Weights of a small transformer language model: 25.5M parameters.
MLP neurons of a small language model. Each row is named by its layer, matrix (gate and up: input weights; down: output weights) and neuron, and shows model dimensions 96-223. Each number is 128 + 32 x the weight over its row's rms, rounded and kept within 0 to 255. Numbers have three digits each. A neuron's up and down rows have the sign that makes its largest values positive.
After each neuron's rows, "fires on" lists the tokens most often at its 100 highest values on Wikipedia text that the model never trained on; "fires before" lists the tokens most often just after its 100 highest values on Wikipedia text that the model never trained on.

L2.gate556:189119100118126150139090107126198141140147169043096109128152115109106125124152135114121077101160068162159114123153131164120162168103081110118133174110146058064203161143100224117101146139155096101168103136131198105139185174138118142131107149130131162127123159154153061099169147146126119148152147138162118127146121095178137094163134096148038139121120119136161130174086113108059142163133
L2.up556:040120200141129131162174084102142112224120155152116143121178089152113147121110137092103098157082157106081092123080118179062111147108159126107149108087176112157130159133164125130098140078156184174151116162148133144146121162046168158135108128135130171117127159133109134114151158071083156105174178126098132117160144114154091048152130121121136115113177146084086120112104133096073136097202
L2.down556:137153142148117186165175115076158077183129162156110135081206092171119101127109118116116095116109176138078132148106097159084108156097143119126109066067155113140141163157132119128101108157173168135153114138107122183157136150079188173078078158111147165110166172147146171131151152082045167156139169092074145191110094128117115086141092119167135156126140152108131143124017115120118164140215
fires on: " known", " due", " featured", " refer", " ut", " referred"
fires before: " to", " as", "il", " for"

L2.gate719:086173098125125124064115101181170118101125100107088131134089137115163120104106094093090131202116137192086145093104115146067071182169156118109167128131159128164097098079129089183143152145091136185143151107108108131052117067131107154147107059096079120080142152162124085174088166135157136085133103186119118118162175110085026110118092125179168122102136155141115113130159155109112163113126
L2.up719:144118117102109134157093167136105218181097141105160152093139125152136120101120085116137125094126167105105185172131119116149141220156116153152142085159082124165127109126136143061144187139124155138107096111145162140121129118189146149087135140115139128172146085149138146080075162111139090126112103142113126162090147122103104064141160093162102161134161079065149185148158108104132179145124
L2.down719:139092132118157097087143112125075161093182165131078130121198081144126129148144169194121213120165139096157087098124096098117151104123093118191125155079128141129190065175138076122131081083123127151100174124125199156118140145140164093100146123160064155194172112123107177114112064080163142102146142062161174101159083148124166167111088124084177144169101105158161137156096109117120129130123
fires on: "0"
fires before: " |", "s", " |\n", ",", ")"

L6.gate583:161112099174104160118130105114112097106093151149159121123153095105130123165179139079084091109146168133074115100118115125150102230130154122205099072093127093126144114077194104122176189117132111120105117118117152108210100156129104068115134132152156122190097143169139079100113139158142207184176111185107146148120129067114146089122118152134142159185135174144133115138175137139151134106173
L6.up583:104151093124143101108220077156061114078140081145157203128093124171091074139143091204121167102151150113129104128197102087150168153110104075105165123114112115080126076044125133114148124053108110123101184085107081156153221130120075098144128128152139098150159139107135148118127089189141098145126084102173115161180133158098116147115132079125152144154124143136126148090158151122052209149122
L6.down583:138092105104194074132142132126083156176095091209102119182173157143137162130139148158131175133143193128150159114144119166084198123142147150119170131048175115162082142106171069128162145134120125178137128101101090134114148125189132118185125140137159084126124204146210147093161111115156101125114152115142165137108159159165129127146113094147117097115191092095133119131081110159152159115114
fires on: "\n", "\n\n", ")\n", ")\n\n", " dep", "al"
fires before: "-", "="

L8.gate727:124104178165119145119099155160131124134157153102162170160098111143146124094161134093160100141157152109092143160124125135124092126176129096086069177143082088047158079147139102145079151123168134141151119092128130075126137105156138179131117145123103110120096107157116139140145192150139042154108110151099145184123160116111096126119138137166103132127171118124231129135163155166125140125126
L8.up727:123070125108142116125128119127147154104088111172180093133089105130140172088125131154222175168136123096143181099162121145179159133156108106154166090043090126097139151114114119158133188073118126079145105007167196175142155142165107107104188138160128152088109164153125163152095088065102094180153123160118141128152099133114122152102124116166112149115086098118144136187154102160213138053112
L8.down727:174104096050116114126083109094148167109086068162132131166113107135097171142170096161175094073098141081142137152157205101109192169115152150098191133139145177131120122134094126205153183149148098165167066067131166168175121149160133100138084107190101139177155091128133130103135138092105170194124119122111074184128129168127141144078100092113111115096087117098169161102120144218164151081083
fires on: "188", "200", "194", "190", "176", "156"
fires before: "5", "3", "4", "6", "0", "2"

L8.gate241:125124159094199124101039129144145162148132127157191095154176085146147125133149126133138137112131090173159177127136096066129173137144051130131142104075128160148145106149197172070139164087053138102109113090101112095132072139146152095120087156142167147110131159185115134100085129084143114117079109112161128123113170124108102134140097129155198096165086112162108129129139094126183139108130
L8.up241:159093191150106153093127146120159121144191196126089161100160139106031158091132154144107084101157109106126070100160151164143143141124144160099155146065072127157150154169048142167148105138100120111113131142127108095154148160162066126129127172116152128139139098142087123172162094066179187095109160160114121151100084123168128169134139128116146121122143097100151090118141164209133139192131
L8.down241:109097127163142122084154143159179113112170119118170111070145147138110119077074141160159116105149159170161110131210135129156188181125147098119131105076166123118110111159134157125103099159103131135201127130132167099169145116166153104149123128149137092175102104155069142134147134117102124118157069160135163191094145146139110153091099163176069110148074082116185129131135137159121118131175
fires on: ",", ";", " |", " March", " May"
fires before: " "

L2.gate323:096107132144138182169142074130144194122116153121109111113138061101143167112184091123112107162124118131192125131134129104215129108130066081133117137121082140084207123183162128094145087120084137077071172177124113157145142148124124165109083195168124118127107127148119095061147143147103159137122111067117119149080135128089152107125154133096133086147156035184153139120126139107145096098162
L2.up323:129120124108137105174097103145120136152141123210153100144149130131139154105100110127096156127142113121130132100117136126205166104123112107051145123113073147151110119162137119093172128137127137081139128089104132155129110128110119123114069124205184120110130173148146153080166166124119144209163181120062166135092194149094186116122176101116161100201132070163109200131110079160115132100178
L2.down323:117089108132137190115123146110109122155158087142098154173156156097096121131078145118168138121149123100130135141092124156135147097097141124051084167155137152159120105147084113122124141111071120118153130042100111104146106138109149137114121057138108120134190173132105134155146136162093162199090136134106182091140162078114134086070143123108128084170105081138133122162165123091128098155118
fires on: " ", " March", ",", " May", " January", " February"
fires before: " ", "1", "4", "0", "3", "2"

L2.gate138:154151185142134105105148113131127110113173119180076069111145119080152162134132106124108097060154130201135141124112120117124137154125146072090117098168145081074147092162134113117098188124082132079057114123100129128094103123174155170128081182120131126158144180098070129110191133143095151156122088106094153154122164123105087062066102120121113150154187154140131068114127171137167081075099
L2.up138:173102143085148148130077104057126158143149107125098079129159142104134140136099103135154146147137149183122117117134094076174148209149101144116096154118178097070160163112103111126127093100129140132114095088131090137117109113116115105170176156114099181177165116094127128117127116155097096147080110176100115125119097152110116089104082093107122082177161103160109144173148136195083130084143
L2.down138:202092166120143141132117085146155161163141210116132179188145085155111152084159113101091194135129166114152063110123123144122146188119133133126153149095163106128103136092129112133099106127143144144139193113147168107143128157134090085084181147152161126142154103129128146059157092103137138128173054223122126169172133121107132118078101132119153108124102083084104142170127125143143138083120
fires on: "2", "1", "3"
fires before: " |", "\n", ";", "6", " |\n", ","

L3.gate496:074076143147109126169112114149180114133157089160167174137117071128129160086122097076081164171131105150117104158094142095175180163148139101113156173157124090137152107127107173137137160116086081135077132145106101092162119135100106171110197126153139133119152154146129128163122173110134181111157143104101125140100179083161162109167101099090104114135127108116127158121153139116170153107122
L3.up496:122070143136184097126073116105147099097193153193131100124119087124072135119126078139075122100088111119180126096141166100143176136132077118130170169153099113080166113129172143141164148090088135122117161148115037090109114172106117088079174182078146094124077131183119138187188102093123112161202165126137094148119164116146155213106127195139119134178112083138092093201130152097129129132164
L3.down496:108089085106069171159125145122097078150120213173170126195065087135115115130062123123114127079166114149144141078124076138178142091100143090146166129107165103140127100152098153084109118091047182117132144105147128076223106162097118126080143180190150139111126122113064145133103133091158205143086140165148116147136125096090115149129111128145138134091133111128106175126079161122114099115152
fires on: "-", " September", " August", " May", " June"
fires before: " ", " –", "8", "2"

L3.gate535:160174099117078107096165157122158166150185175124117214177164102108115105109115127145111139174193102053155123097196102148090073108144116087116140139130133168136151163130120133143134111089124063161137123131117142125176129128118078114151125107145130106155135128123097112163109159124114092147097125198183140111100145156147149119163174145136152161113146160130150147063114121116132083131144
L3.up535:132191125123108134172097105115185063125185093147085083139138144160087131136129156137111138123110118118061085101134154165144114167171133101093134193142119092114141161177084115094136141107145137116191155034202146131193150085088083126132113091114122101108141151140094119141108085129129145135141195121132110091124144164189156211035134131105150146093100154122160133118148183160065153158146
L3.down535:107068168135091094159128089138077100119108103159171084105126144051120146091114143101105115160096137137137101142075117190117118180129157153149140047138152132148083102089103096116081117151152117156068142130148099095104136169167197163030130160108102145156162144150142145075158079112116077160127122108093131087150100096161120093128132132098121151171103147189133150084135154118161175101120
fires on: "200", "ie", "|---|---|---|---|\n", "202"
fires before: "7", "9", "8", "0", "4"

L2.gate460:131112168125177131101101117142106100083144196096175160127086123150166061119132085108079149089148112156127097076117166140142133136154144176114114107062124180138088103094131098141160174101157106153169133168127140119127152087170166138126148157125116151159159169146102132103091189110091136124126115171192193207123249122099129097125171183123114188128129117134116102104176117122160119116139
L2.up460:135166076198035112142122120137140103143092134167156137167113121134106071114144140154146096152108137143152115146115159123116129162103130087122083147177179081144118146102076148079175130133080117122114107081075167118092092103119153132126089133112205152129106113099161124149111118146091146155096143101124131125115127115163104097174111116126114117183068066153108143172149140115136120129190
L2.down460:109147179120118194080083103075173096066106093124140137145167104076120121088169135119131106084141152154096095092133120108093168109139137144167176059101140102146115130154128096148159131089139127127150138117091167182183146099165128136114151131097112122087126172149138119156153101177113130135104114209142107202095190126107159111081115136114133151139175144152106119124136150124111150079094
fires on: "200", "199", "198"
fires before: "0", "2", "4", "5", "1", "8"

L2.gate772:133135115146158117079145134113120091103149123148117126148135110126172114098160095135141048083153114110185163121141141117104104087158163086075131063142115139079147167126099078092173144167098080160121111112122130122122105101137101183102089182163141122145150123137099112079129126138088112133116114137171147150089132089129120163129147098172114118153118148133146049126138142185109074135136
L2.up772:156124135128081128130095153116195144119122154161125081113111100105137084145135137144171151162072101153149118117112149063128129197122112130162150170139150107178114090202148173093120126104120133107126129123096125115000170172174080118133135132110061095115101134088147096116116115111181180154101116143138104225152182195155123100128142169174146116102101142094173180086148166110116161120142
L2.down772:131061103138155149097124143105169097102176131132123069105130120073147097178116110179180112113141123147199165069167167087119090102160099134131147115077156086159117133135115126113122116105070122159153135159103133106063145144149164140068158154189144117144095127111054121118071041155144082130133112143127078188116145128148152064081125142134181083090131111082144117109134086102119144216161
fires on: "197", "199", "196", "194", "201", "200"
fires before: "0", "4", "6", "5", "9", "1"

L6.gate665:148151124120159102087158113107135123119151120132088092115133151094124154185146131120162167135162076076133138137119095105117047131192185172133113119115218095128094077147142101113151110146074107094110160146129092082089150176126178140128059135125093070117081061101142128114094185119194114072088134133082148115131129065135200094159079151096049156088146174128154103110154137090089122115069
L6.up665:120123152185088106160136165134126135164125142124098086153068103095201071097093150124139133154097148127131112083086127131120190148132091104072110150130081132133141197188070197165138149131065117168125131115140148127140072153135121131147144126111113113143142124093098109107052157128152144117079131165144142143115130117146090079179136161168176145083126197082117144119118148074087121146182
L6.down665:117123125133125095110181092189107195131138101119106135152086085088177076113054150154112142120109074150114107134131134105151212144104121082105073151118088117091114175148094134162102110135171133147097140113141166091147100118160144136224101139151105059106102119080102162107092184116137087129097129160132164062121161145101129118091147137182126149103121167081107167111158156059132089095128
fires on: "|", "\n", " |", ".\n", ".", "="
fires before: " ", "-", ":"

L8.gate47:110158114099133155143095127115092126167121087137178165110118114157066069106122157133152156125068119156138094124202153131140121125127144112140119096152096186118087151145127123114130098074130162147135089122127115138118099155134135148103162138116201116110146133146129168080158130081169105158185116153155115050148143194103079135160108103091104122119127159132114130083136157130107154114161
L8.up47:194204114096157144142090125143152166123111143143132184096141098100127112143128096128160111084113097166151112131116117066182131101106131154053096096126178133124116128189181110078124112162104166052119170140124146174166113098206109098115089181092121146124163143109033177091139117101195107103145113145151099069144108107111133136145121074156104102136112075126139098119110129119140146153162
L8.down47:078119125148110087154140133119157086138152132190151141175139163128101113103106120157112126194148131130113131142148087125063090138160167111089175136111096150118057160100048136158116123122126135111090114065123090086115081117066175089156159136141180114134121075123145122109156150145086108172158213098095099181163126148136098159155146096085108118113121173184078184136086194111159145172170
fires on: "202", "201", " October", " February", " November"
fires before: " ", "6", "2", "0", "4", "1"

L4.gate536:102115180159191101153122081148157104153158136182173073146098159089142136128152073104116136129107093149094163054109116177194120177083145120167106138137139122123131112133094117092128184079087078192150142094101138154126068108145159145058116156143162158130075111098084087117152162108151135162136196121124166144085148143191130097165105221101151192122129126103226126078123153107213105141122
L4.up536:075128090129131181193161150112119109189086088128227106136118129119136137168116141090129057186073070155100194111157170080177156108140074130118114094119132150081128089170116134113066129133143135121105136173082104127156098095120092152090027137113101116127130130131166109169104134127160154188135144128109117131148099083163183089163114136157181104114132161101188157139126173047115162145215
L4.down536:148132082095167132155112085156119096171150112125194133095145150089174144042084061080106108141120136150087127129119102159176102087115106108185173134108119135122131116179117114085170154092168128094112133099132094131148089062070117125132109140127141164052111147127148085168103147146086105147165132154128152069102087084071186093167094139144142139131130148154126122165119111102090117124175
fires on: " On", "On", " on", " record"
fires before: " ", " |", " the", "."

L8.gate756:117164149089136170130180185125125178122073109144105160118085088110153057140145167122187116129146069132140163202175157124055119085133121125135059115149168076138142130171110087123138141150080055094092135196176143122089136124131093158133140160147171131150121198159122148138060128101146124127089159174101125187109141129133126126170147079134159155155086110122172105128175165081146100106153
L8.up756:166101129120153117049157164163162098118129079100130166129164046128117176086150106167190116084141088093105140145111088098142132152140159105126091080091131113163155136154106125127151127142168130187154092174134141100127098171116130151129107176126093129136171139149130131143141123086112109077084130154021114112160114128114062101110074183139123177174131131189139125164126159212157124134079
L8.down756:093107178136171123102116188168170124117111115134143180124152038104157153100119152087106101120122128076053102169161149103140117120136110153132167096104117124105090085120168143140112144154045138206075165110163145100133139150104101128195112119150119134070112161157115130196121117129133117166121186174186127156141141099120102136106090181112096197140131135128176104128089191102183097169104
fires on: " |", " ", " Cup", ";"
fires before: " ", " |", " |\n", " L", " Total", " ±%"

L9.gate270:169109106135147136109151043125176162107058169119135123166117112122084134141136110136190129110217181206153124094128153124131157148150119143139150170131101110137095096169058117147128157071111147139109055140081141129125169167123161096119053144148080105109108099103177141163094115100136096112175149157183117127121110151174116130117145157144116130095069098140109105117121136141126124164121
L9.up270:115136106183153176153132117147132094132157154140129091172126121104068172200147117143160097110178130099104088204106143094167061100101122171132140138129092140126129145131150156126125141080151153112115085140119152156106194176125129059107068106104141161076118123115122107166089148098145153126174163170147113141107060145112113139105127110120113125132068128152100206124148145154153134083114
L9.down270:137119123122118158148124177155166084118150061144124074165123058100136082139061144109219163124147081162139146132134171074160116130083118124107172116134149159140124132171096140090152128122169160091090154087169156154123143158149096118195125167107077143188142143102168155072142121085073126131192138071126177161106104124089166169144118148158133115127112145105178127185130163120078166098086
fires on: " on", " On", "On", " Mar"
fires before: " ", " the", " August", " May", " July", " January"

L3.gate377:138141131117077215108128133144177149072159148062080129147175120093073154064096124163095123080121096083153169119072078101138100091153113137101137096146059176151145143115082113183119074106110122139159073140133185057131131083144110107126099149138099142095083104134104107117093141168093132077136160114200148132118126178096115125109164154138056073147113104185129080153086128167170086086089
L3.up377:122134151134109169093096058172151147119100186106093097175134154118115087080115094143172096118146158146105143119070089127090099092107096140117099148156088135179091129146143112154117066099099112134140185112161124115079146178107098174084131116136113133167114108133123123108119165134115115163044081109122144117117151158118085076186125154153185074125143155138156093135132111163125118135118
L3.down377:169130129156108161082118096091140123124130139129094154148108150144130111121077166130161113140130106104106165131129129147102115106122180127146143113091161164169141118129161120128084156072153062104131137149058140136144110128103097153147130159138121090170100165111148212139073174130089121139104119196151055154131188089121145087166149066124137106039118140173120073105080128145080119161109
fires on: "200", "202", "198", "201", "197"
fires before: "5", "9", "2", "4", "7"

L6.gate268:096103163128113104179139128153132168126123096137142171119110114116153103098110183152112065124139058094119143085136148149151107141213118106181104153117108132067144114114110116160092120144114142110183089169137148082155150155123124132151120151138079104149087165138107124142096186147133101159080144186152153095134230115157175108118135073110106121070147167140154112138132143129092047096105
L6.up268:141151107131162102172138167137129145121151106148165097151095098104176139098124146166141067117135070132114179103067169110162132176144086104105128122143121123075140130192111085098100118161165135090143136207076138125125135108102139112120088147177120084153092128091104141154142112150061115089091111110166136165163128102173148066091071178135065129094094099111111145200154084138133098141087
L6.down268:135115120096117093137116137121157150096117125132137117177104087098133122099097108148143126092134065123075174104014140157118067131169152101158163136073108095115109172134152143098099098154114125146159162132125185052167114106160138117196102113143159084121130146118126096165124146171084075126130107115150134119168141081132163130082063152109117190166114140150112111194104118096162085103051
fires on: "|", " |", "\n", ".\n", ")\n", ".\n\n"
fires before: " ", "-"

L2.gate664:156141166117065138149126210168140099096112131115089157162127107122160208159110154162096189183158098134126158107124099174142150129168155110149158097105125089078145135111138118149138091114077131170175063170163152112190085095119174136140121106121112121099114115107100083182082124145119120157062113173156152074154130132156108162092133099134131098165154163132125139116166136093185073068105
L2.up664:141107112160080142158128145185131090103091148146081107166108122101091167180105153134164101128122145193134164161157128126119067120146111122114101176158122081102165124133132146151150063140053063147157169175136131156145134123113185100134151129150122102092130076175152122167131062137133120122107147155174149123175091153158136097163129144170126172196152134109089091147127143098154144143148
L2.down664:114130130114147130135180116147104108117088140204092122195063100085121131141000117155138147155142125102112163171100110134090120115115123084150134139097170077101183162158182141148115089118116122130079104159139167110151094086062138147166140000166137115138130104108103126137100170162129119164095114160169182153123129086199084164130097134116100122108137158099098136161179149088111126131097
fires on: ".\n\n", ".\n", "\n", ")\n"
fires before: "-", "==", "In", "===", "The", "|"

L4.gate26:134079118140103145159085125141143211098172154131139160110125147141200113114164113161107200151198157096141150180135141121108122168130180121156111117075122027114141115127187076169128159084129116160110131148114137163143154079189140149150088158153173095160099111088133175136102136156112100108113127134122136151156202142157080110121091144098102182168120112062139120143138099115142110155146
L4.up26:171114111113116150123133118099158136110095143145163166183141094144103117078137134092153092126122115112154119099128117131143124154067129108137102141142086127111173110166104149111069101126140154125080072060175130103158135096157071163091092133089128033135108183094117126125088152134085195115071121120105177186085127172106175099101108093157143114202131120164171153129116140076151040073109
L4.down26:158065124093171141086092115154135198133201145118160094125167137153141129106182069090103208101166184161076130145127144159144122130134110156171065068121169051129103123084096131136165187095093140132143083182131135138151184147113121047162147084119119125178107117136160152143089107162141095154117117134123088065178140099106086129141144126165066135085121104138156098205105127133141168140144
fires on: "4", "3", "2", "0", "1", "28"
fires before: " |", ",", ".", "\n", ".\n\n"

L8.gate789:101145116114151146096162161105159124140148100147072126098149139131144137117138127111110140120165106136162151096122134120102096154125138153066187141144106100186143135135102142105144158131125130082102077099109152120144069139143096094135152153146141127112144050109120141163101121065095110120099117150123132173121136089148174127163139124146225137085099181143144161101106073083154185104105
L8.up789:172078137090117200108157173160147144162111142169140163142071139139149083124167151136107101145075154141144085124138104124111165119097107207121100133130140069179161117192146154105087162161151145098135137134184111136096100159142138162143061101175090105130101178136061138127141098127154109113211132171153154122140107159067167109057139160142027124150057125151118093092078080151139144116124
L8.down789:134096142172085110098080115205113085147128151123082173164109103193142081100182123113112141060104137127123119052173137140101133099099083172182175123091101093103105115166099128151124096149043154119166138153155161168157099129113158109136128124142128133128120128115136135162118128042102130108061096145119129130092102114166120137119174122169174129090130112161108122183084175132128176101100
fires on: ",", " June", "uary", " August"
fires before: " "

L6.gate860:113158114092133150159111148114088104189100125113103115136047214091121073135176125082137151056115149114207090155140131156093084171105142118165134145162124118130134121117175113083126137139119138093061085167101117086136081149111135183138125144098121170078108082246138127126123189123220144173069120142124141123085126113133192143117113132184103091177088148163125131106113142102181098148157
L6.up860:176126146076082125148123142141103110139166150099158126128112115127108125094121080129144143129108090132126116104148164162121132152169164092074057111148076094143144158108123154053128166115126122172118189132133076134155098149091035106130129134120124111096129161129146080081129139083102134120132140099121055088087097096076142145170146081157162138124211146143098133126146126162115103148133
L6.down860:069056212168098149169151150148111124086117138132173095116139136111112127130139086045151133146111119149061113147145129163070179084156145123120141178149139179180114153107159102065083144113136176194222140104103101127168085184102095118126087158097135156106099199181110132101101183085069138153153167169101124102104106142171118115102127153161155125170164111161119142129141067105113128178126
fires on: " ", " died"
fires before: "0", "1", "2"

L2.gate346:157134118145082162126153121111138171167147119130122084153108152114099145165131117128059099137128051177155148159094142162150111077094096120137136163076140125105074141106073137124147119142057128148087148133133150131103096147096103156146159160096104182139161137151144143142159127125137185055081084117159150108104146193107105085125119108132179150199111124118160145082119122087196162155109
L2.up346:087135064118103126101135154118170137110117094177140112128091121142151106137156112119104075138181099130173156124118153139220086122087155147125093097153090063113101102168187139146157100124096128118111131147082136145176103138148056166189080153131150097136122161117153137116107079111071118148082129153137154143140155130130147167050087133133121160158142155152129139073158165089074121102133
L2.down346:093142133068173095087139086149151110176146176127124132178127093129143159120084142097105102127099144135124131187091122083131127155147121166105161145175142160088152131074147121156067153125109075150157106107170137099160147154109095149085184154105124148099114122083122148137161147102135117104131096151112099153132128019150133113189129167141087128099063143106166072136151125130123178090160
fires on: "1", "5", "4", "0", "60", "2"
fires before: " |", "\n", ";", " |\n", "5", ":"

L6.gate753:182042170115021090102167078124135203079107148145085104146213131127099168129135119122106173109198123118139110100119126121105155143120075178153134124147100110120118122124160120099145091144103136165188114135131089148177140130147097086144164130112143038154174215181142117123125147146143137149104099117131123128096147145131140169119108106173142145160131106108126141111132123130133123174102
L6.up753:136145185163139156198116175172143102141098143117150169181121157149086099093159125176156148105098093086150100123136127141173146104121133131143148135139078149171131142132134179148131101145086115137084079087127080090172154151047151092116067109118166141134127138080049103104083089055167151109180103090120118134080142090152154166124203135101091142123151138132139150186140211153095183101118
L6.down753:170091088103088129100129105110138106105108158145125120145183110134144189117180105173114155100131156142137143086172099119101140122128131178101110111118114103113124114134125119111125098088056128157093126175145116138142154161069105111107181152121111111120198095130153174127118128145138091138101130147147117091138143135146181146146122155237193142150122096142026109130065068161115111154166
fires on: "s", "4", "5", "6", "7", "0"
fires before: ",", " to", "–", ".", " and", ".\n\n"

L4.gate817:082170078169064109045081159117134067132162144157080175113143181000105135120204120076101146158119118136119143115126130101094113140126173161112114122142175094093170092104156153115134166119110118061107144113062128119163122148184103127131110148110154128125112111082153121129124097130111154108110118116111126131134157166165144156179132173169120156146141171153055154133151160074161150075142
L4.up817:107070132152185100102152074118131178119093134106201155134118074108093147046122173064118139074087129121135115203139116094163154197128124214132100113087182086128171141145109082103138131135163104119159169079158153156168162164171095123134132133137158156136113116128144114156100114101056186156135087122089192125129121127124132126114103151136074117118145124125132139111151171115170146148142
L4.down817:140129135142141164181149072106157174102159099091154129064156092253112104095112121134122145126172150117147127128070087209130155156098042157152151140107083151166112130123072091138121067164149122185100139110120200187112117144116100086100221125159139148082126161185163158149087164151109088139099106106149075180133128137134129082089099104134135147117105129130166088126109187147156081186120
fires on: "10", "its", "11", "7", "ing"
fires before: " |", "–", ":"

L3.gate425:130101146092067088108163103168125103172207129118147147111140057132178153094142159119058150110182092173114115084088168111058107190092172134176158146050132150179113129149101127138153175166117142105174104139094080130037067084125100132116106128119108117106130132092108087113107111102145127091083119115186134088175185177100072084127112154128157137142156179123109160060139167119152135123129
L3.up425:106162088098080135092060130112182097152069122177096079098099144091150126054163135085105148110118157097175060135073129116115193168092067130147146159106145153101148068133110099141162159148114136088166100087094176158153117133192127126124111148128145098141124068102122147082124098119123086098121164127123083076120145143126130142194148159096109141144104116102100141176118080156116132063145
L3.down425:178120155130123139133086165121098086093099100145122097155138124124135126166137127174159088123134157139132099136122103152157095200149133089188203135121201109073168135110114132101088104095109078187151128124106120151146096177126148167120138108211134133131151134094146150121155134033150077154075129084118080135128096147142127131111103078091114067124091124152140044185148132154119117086123
fires on: "199", "200", "201", "202"
fires before: "0", "3", "1", "2", "8", "9"

L4.gate453:153129152154078143137164131143117173145118144129136116134186115117106127148200170117137138117135127152152128124149089147130092104148116156138101125062164125118146094148129076158077179168152136117184105132197144135141130085100163083138128165072124164099105112130106116140117103083125106052141116119110186153141135121145174152137157082072233158107206087085072125132175191177143098099161
L4.up453:105121141102102164099121112137097134084161167147074175123147138111144132170139132075106104119137133116114119171114083152109161136080143181064087116124107131188072107159167113152156111090168152188107154104127203089168120145139132150155085128167192105077096165173147145117159137070114165149175119087068073109113148112108082090197155147090137147162159069155123134155091080160104115139117
L4.down453:105105103115118149108164104098156145110128122104159140113108166107094137165108183142185148078136137140106132190111144147144179153115111142126144084069130159146146153131093150125116108089211124078016114131173170159033161165147153142146142127183104129165140154101108110068095071053174186104121121065118114066154124139103091106195136142110097146114175119177186118150098107198078120218152
fires on: "4", "3", "6", "7", " As"
fires before: " |", ",", "–", ":"

L6.gate332:124096123143115162134171087113162166115150140137108098146121127107144129133154111177117140161128154108128100093054136125081157102156121128140090111106139087161125119163119126140150066127150113210129137162141067083135071088135135095145072183158098133123080099117123153097113140100133079105171116108158120137086208214080118115154145105193123134136108114123129157118097185136141076126140
L6.up332:145080091080124108111134046117153137139157071071076136140152132105121106145107111136103116168142121141135111107145096107133086140157119120124131099126118156123115090158087095093145111206161083078145117086084123158075123103085165152127125147066125095124179097135090113149180111148090178134122127179157149146141155150145101163112166124139147199066184156163053080087145120176076134167115
L6.down332:164061143182148137141124031143123158148105132087113145167160086132135143197121143134108135124124117150129185058080139112100186131244152154136125090076131139150123165105133128170136062079132163179165132092088054123057100109153128172151134115155135095127105100121110181144153160146115114125073118173120186110193153128164099089129186182163120190096129146138088103134136144155142104105157
fires on: "200", " ", "202", " +", "201", "199"
fires before: "3", "5", "6", "2", "4", "7"

L4.gate605:114143169186168172093132107141158118112176139139128125165139121074098123138169116130137133165152135134141109119129129101151101148110128180156077146093123112083158104131104090119161114128122149146123093123120131085122153198134092162112124167133183172116111178125147078138140166111121153123101192119108121141082119139139138104129109127155147143135070161086127114133173127152177131110177
L4.up605:109100188101150128130091127065097169159133069145115129106091116131153056064103091210073111151103176123143137160156095105116098127144124099086101108099055181112192139161211070134130114199128109130109136144153187140157116083126154128125139167049171143124121191169144105128102119118149151141107169131110139195048142054121123161157111163103180103179114133139154070164135115100109135162141
L4.down605:072138114103147162211070109127114093137050124206128112078077122120086134118129125149075115119094092109073106157149122109111055111152132105118107045109056151074109137139186084138087107167128097106139152135160112063148148115166104145092148160106159088151070161141079134134116081143104122101097156156133139152050118152059146161132112167116127143176117151110131088151103126059121092118142
fires on: " |", " −", "″N", "4"
fires before: " ", " |", " +"